Weights of a small GPT-style language model, trained from scratch on English Wikipedia.
Training: a variant of Muon for these matrices, 243M tokens.
MLP neurons of a small language model. Each row is named by its layer, matrix (gate and up: input weights) and neuron, and shows model dimensions 16-79. Each number is 200 + 30 x the weight over its row's rms, rounded and kept within 0 to 999. A neuron's up and down rows have the sign that makes its largest values positive.
After each neuron's rows, "fires in" lists the words (lower case) most often at its 100 highest values on Wikipedia text that the model never trained on.

L6.gate444,193,251,248,233,209,188,212,253,198,198,222,205,204,203,223,209,211,184,237,233,184,203,247,200,214,195,234,261,256,247,200,169,215,237,199,197,201,208,245,185,198,183,246,211,171,221,257,153,183,204,158,233,218,189,189,234,213,155,217,188,218,192,248,272
L6.up444,226,174,187,219,199,157,221,217,210,282,202,207,248,174,262,205,230,176,199,256,189,256,180,150,167,230,159,164,178,192,152,210,226,171,178,217,189,211,215,207,196,153,236,223,177,214,194,184,165,207,226,210,165,222,188,201,228,193,273,168,187,229,201,199
fires in: "of", "to", "from"

L2.gate213,197,227,183,146,182,189,203,210,204,254,176,184,196,213,170,196,257,166,253,149,246,221,206,137,218,210,207,138,201,192,230,182,201,235,179,214,206,187,222,221,185,150,183,180,242,195,253,170,242,250,141,205,192,239,174,212,198,167,196,249,216,211,228,230
L2.up213,204,185,153,202,199,199,221,226,243,277,237,186,235,200,243,234,183,200,219,266,223,180,177,191,260,235,216,229,206,241,207,171,212,180,200,187,230,182,156,195,183,165,193,163,202,242,201,208,241,231,197,208,196,319,224,228,162,226,203,134,223,189,195,263
fires in: "of", "on"

L2.gate144,201,159,219,273,202,215,216,203,221,194,213,234,199,168,160,257,204,211,213,232,211,200,226,234,155,204,171,206,216,142,201,184,199,173,222,176,150,199,222,207,198,251,256,268,224,260,185,185,221,215,205,221,195,194,197,134,148,264,251,230,166,146,243,194
L2.up144,239,232,174,201,230,294,214,203,190,230,171,202,154,220,204,202,190,221,202,210,207,210,178,251,205,202,173,193,227,196,175,257,249,207,166,206,224,162,157,129,209,201,163,205,174,212,141,192,171,248,201,190,221,176,238,223,193,179,214,225,216,209,142,159
fires in: "this", "that"

L2.gate335,184,209,136,190,213,187,236,168,190,263,150,192,227,168,229,218,190,203,228,218,204,243,226,228,211,215,230,168,168,209,195,240,212,249,250,203,184,193,152,218,183,172,175,183,237,231,203,225,205,236,177,220,210,165,205,216,189,248,187,195,196,199,203,171
L2.up335,184,209,212,176,206,230,178,170,192,255,156,150,233,220,193,202,210,199,193,179,238,206,209,232,183,228,226,153,164,184,229,221,222,180,271,180,203,228,202,156,167,168,175,169,230,192,203,201,233,281,218,245,204,159,248,178,155,213,211,222,183,245,185,175
fires in: "of", "on", "for", "music", "to"

L4.gate489,171,205,229,191,180,133,163,236,203,250,148,232,193,216,230,192,173,174,195,233,232,221,177,235,223,197,208,252,209,185,217,185,260,116,195,256,166,207,169,217,166,245,148,212,158,208,197,193,190,217,181,216,226,151,212,182,201,224,178,160,152,206,170,204
L4.up489,249,238,189,237,223,178,248,220,160,260,199,210,221,217,251,204,191,255,228,227,147,208,184,210,186,242,166,195,213,168,232,195,207,201,228,231,195,213,201,206,144,113,257,166,189,228,211,174,194,229,159,213,178,241,247,184,251,238,196,211,244,201,251,191
fires in: "or", "in", "to", "as", "oglu", "on"

L9.gate473,235,153,203,197,177,142,237,228,181,207,221,174,178,199,252,219,276,163,174,240,206,152,231,170,213,207,167,179,258,192,185,198,169,204,205,170,214,197,223,170,156,223,183,203,165,159,224,234,200,158,220,170,199,191,195,197,205,163,256,201,219,222,183,275
L9.up473,160,202,172,209,204,200,175,159,216,199,214,194,189,225,260,223,228,177,207,211,204,191,249,186,212,181,203,181,173,202,213,165,203,263,203,171,216,218,214,205,161,173,209,201,190,185,166,213,220,206,164,143,263,226,175,192,166,160,285,113,196,181,184,230
fires in: "of", "is", "was", "among", "as"

L9.gate224,187,184,149,211,255,170,218,180,201,237,209,184,194,117,212,230,205,135,206,191,213,203,191,205,168,208,171,228,251,237,220,188,207,198,167,223,204,192,213,185,162,207,174,260,179,214,196,223,183,155,223,191,174,246,186,257,234,137,218,187,171,192,213,183
L9.up224,176,247,221,171,259,271,177,213,255,225,229,226,155,176,191,195,180,254,260,170,202,210,169,183,178,203,171,215,245,190,191,204,213,237,204,178,181,205,167,154,169,231,168,212,222,217,215,232,206,182,173,161,236,225,266,224,180,211,211,172,223,194,207,194
fires in: "in", "of"

L2.gate103,185,165,179,184,168,235,179,220,163,231,196,198,205,171,190,240,218,244,222,190,181,264,189,190,180,240,253,250,159,220,214,191,249,183,127,196,176,202,231,182,147,208,265,171,182,232,203,177,188,293,227,189,230,173,268,173,193,212,197,190,151,187,161,151
L2.up103,221,204,241,186,203,204,161,159,201,233,213,173,188,135,214,211,236,211,210,166,202,210,188,224,153,264,185,227,218,210,206,231,250,190,167,193,168,225,224,204,182,174,226,158,192,205,214,202,175,221,239,132,221,166,257,165,184,168,184,223,181,187,179,141
fires in: "that", "because", "how", "cost", "great", "but"

L4.gate280,198,191,222,211,216,165,228,194,180,221,203,193,247,244,234,263,180,244,182,222,212,160,226,199,165,209,186,217,217,215,211,195,224,215,212,209,186,160,186,174,222,207,214,179,169,143,202,185,251,205,201,205,135,180,181,218,281,126,181,163,244,254,189,186
L4.up280,182,176,207,255,220,191,229,245,192,219,237,241,261,184,204,194,220,201,208,275,193,161,242,157,185,196,178,205,193,223,276,176,212,230,244,183,191,189,173,205,247,215,209,179,171,183,199,147,219,196,164,200,184,199,198,188,281,195,165,127,212,208,212,201
fires in: "with", "at", "for", "oy"

L4.gate455,162,223,192,222,232,212,180,216,225,234,186,207,205,240,217,158,197,244,243,161,207,191,223,176,176,144,129,179,173,172,183,183,213,230,240,209,193,205,178,134,197,258,202,223,258,214,177,183,162,238,199,144,262,249,222,151,181,200,221,207,160,210,251,194
L4.up455,188,211,218,240,248,219,202,208,198,211,232,166,233,187,273,232,187,215,205,232,166,237,198,192,185,219,250,232,193,206,210,245,151,208,217,254,209,201,205,233,184,211,143,246,251,204,222,191,153,194,215,209,199,230,199,229,180,197,227,122,247,166,247,182
fires in: "in", "stadium"

L6.gate333,187,184,193,200,262,139,207,220,171,183,192,246,181,223,217,236,213,224,171,231,150,204,187,206,232,206,203,207,224,243,163,243,232,222,246,219,200,203,183,170,150,227,183,205,194,223,226,236,220,218,230,174,190,202,194,225,210,231,168,166,230,238,235,220
L6.up333,141,207,180,144,210,249,198,212,177,152,219,196,231,210,200,210,258,186,229,168,213,149,198,150,190,180,177,178,116,193,218,157,224,222,206,201,190,183,198,198,178,161,140,154,157,198,205,218,199,241,225,218,184,188,232,179,192,140,231,215,219,239,142,194
fires in: "by", "at", "for", "from", "in", "to"

L6.gate351,162,229,186,205,237,205,147,181,189,240,238,152,200,227,173,209,155,154,210,196,239,126,203,174,163,172,193,226,196,231,212,189,212,165,254,197,206,192,154,200,236,221,251,203,194,240,199,212,185,143,184,257,195,169,153,179,212,209,212,187,187,220,236,179
L6.up351,199,222,182,152,200,215,158,195,142,193,192,240,187,260,192,224,222,178,252,200,206,213,239,213,189,162,204,219,229,225,253,193,226,195,226,174,226,164,211,219,215,179,185,184,137,265,141,224,191,196,179,237,186,182,176,226,217,220,191,213,193,202,239,160
fires in: "same", "that", "such", "part", "much"

L2.gate462,161,142,164,210,191,143,202,213,228,200,227,223,220,202,210,248,237,182,198,236,159,227,186,237,210,205,239,229,139,229,194,173,168,195,203,268,196,208,202,178,194,159,215,248,197,193,211,176,247,236,222,144,229,253,214,99,215,255,173,153,211,212,191,213
L2.up462,188,172,154,224,198,127,242,195,295,263,262,204,229,264,175,219,261,177,179,220,178,166,166,204,197,218,207,196,158,196,155,162,163,216,214,220,154,168,185,179,169,193,180,197,216,183,224,182,214,213,197,174,194,255,202,151,199,265,217,202,212,216,169,193
fires in: "at", "athens", "for"

L6.gate17,203,204,183,166,222,249,176,185,241,171,230,176,210,189,207,274,184,218,196,219,186,195,176,148,256,154,241,249,260,165,177,190,233,199,191,204,225,180,236,179,172,178,169,174,183,184,166,240,193,180,236,189,217,235,197,241,177,177,202,214,168,199,176,230
L6.up17,187,194,198,204,208,229,220,199,157,205,188,121,171,181,126,211,215,213,166,267,217,160,190,180,208,226,215,218,182,225,183,207,205,242,150,183,190,268,204,169,210,174,162,196,221,157,164,258,164,153,249,176,168,158,184,193,246,189,218,194,189,224,211,206
fires in: "some", "many", "any", "several", "30"

L4.gate197,196,228,195,197,259,192,159,245,164,176,272,191,221,152,203,154,185,203,200,232,141,198,192,191,215,185,179,229,210,228,198,173,220,180,215,258,215,188,185,225,220,164,189,221,191,190,185,168,222,185,167,232,207,192,180,207,215,227,212,208,173,235,230,204
L4.up197,238,216,210,212,248,150,200,165,239,194,252,208,255,198,196,233,210,246,208,269,171,192,146,178,171,224,174,227,199,220,186,172,125,162,206,219,206,191,179,259,237,143,210,201,227,222,242,238,195,164,167,191,234,172,187,203,204,184,198,214,189,218,222,208
fires in: "of", "his", "league", "won", "at"

L10.gate203,200,224,227,211,218,152,184,243,181,238,147,186,217,169,250,206,219,225,195,186,219,211,199,192,191,181,227,158,188,152,148,201,229,191,247,223,228,186,218,202,170,169,141,214,186,243,179,179,176,222,242,187,209,179,247,176,173,152,206,183,238,170,246,178
L10.up203,173,187,161,215,142,236,126,195,211,234,182,154,171,198,212,146,230,215,218,213,196,214,159,172,125,215,153,230,187,139,209,228,197,208,189,180,244,200,184,192,187,220,178,159,231,209,201,174,220,229,226,168,248,220,177,239,164,185,239,208,206,197,216,199
fires in: "in"

L4.gate290,192,225,194,212,227,169,242,186,234,179,195,182,146,181,159,171,204,206,197,168,247,191,203,193,211,146,202,157,202,287,244,235,203,200,207,186,241,199,203,175,186,227,242,222,209,244,154,213,180,148,189,153,216,229,185,260,238,165,208,164,234,233,214,203
L4.up290,225,227,230,239,199,207,190,216,223,192,229,185,199,203,183,199,172,197,228,195,188,174,169,203,221,176,165,194,145,136,176,253,202,165,245,172,182,223,219,226,174,180,244,168,202,204,193,226,173,198,233,211,204,231,189,229,169,97,193,203,225,211,162,148
fires in: "of", "his", "its", "more"

L9.gate226,208,214,224,206,190,197,182,195,201,180,221,126,156,209,247,254,174,220,147,166,212,211,237,147,232,294,176,239,184,202,210,197,152,255,218,205,239,186,231,183,204,206,229,213,154,214,182,226,189,213,217,187,257,234,158,252,196,177,192,278,221,197,186,147
L9.up226,142,231,209,203,192,245,209,146,185,166,280,183,192,235,277,208,182,194,219,222,183,219,239,175,199,172,195,204,239,215,161,206,186,207,195,262,202,180,212,258,216,140,187,202,218,250,259,219,239,148,206,214,203,194,180,200,217,176,137,230,153,230,192,183
fires in: "after", "for", "a", "while", "next", "final"

L2.gate309,191,200,261,214,204,201,229,249,265,219,232,175,206,210,211,193,183,219,187,201,227,159,229,127,199,141,190,227,244,214,247,202,227,162,208,226,182,210,214,184,218,230,245,200,187,193,235,171,198,217,173,153,186,211,176,223,274,154,219,158,244,237,169,240
L2.up309,141,221,203,292,244,172,217,206,240,218,235,225,169,257,240,180,212,192,123,209,227,220,153,192,196,199,235,180,226,207,186,186,203,210,189,193,220,226,196,186,210,237,193,219,217,186,217,203,194,169,215,219,209,161,197,278,213,148,191,145,251,136,180,243
fires in: "stadium", "was", "date", "held", "feb", "centre"

L2.gate182,159,208,188,184,168,184,156,174,207,132,172,215,211,190,217,188,195,169,228,202,197,149,219,174,206,200,215,210,222,168,183,274,181,133,179,224,164,193,176,199,194,174,214,183,141,222,180,227,183,148,164,186,262,166,184,181,184,224,255,229,176,211,218,172
L2.up182,200,187,201,200,185,186,208,177,228,202,176,177,224,178,175,206,221,239,167,227,161,158,148,162,262,240,210,181,240,165,165,263,213,216,219,226,203,212,179,206,263,148,223,170,257,200,203,198,182,185,243,207,163,155,236,235,186,219,243,177,225,210,195,125
fires in: "many", "strongman", "strongest", "several", "eight", "22"

L4.gate52,259,158,203,247,171,236,229,161,241,158,218,192,222,225,206,219,193,182,171,238,213,182,146,225,166,212,188,188,199,165,204,198,176,179,211,198,227,197,206,229,222,188,228,252,231,186,202,177,214,218,218,211,246,200,211,187,218,236,245,201,179,223,195,213
L4.up52,246,168,190,205,211,227,216,161,211,189,207,227,207,233,179,184,226,161,179,203,211,173,162,210,114,189,173,189,189,175,234,200,228,185,219,201,257,174,186,210,220,152,201,225,175,160,168,232,153,147,212,218,195,168,236,196,160,225,163,195,135,225,201,227
fires in: "this", "of", "with", "one"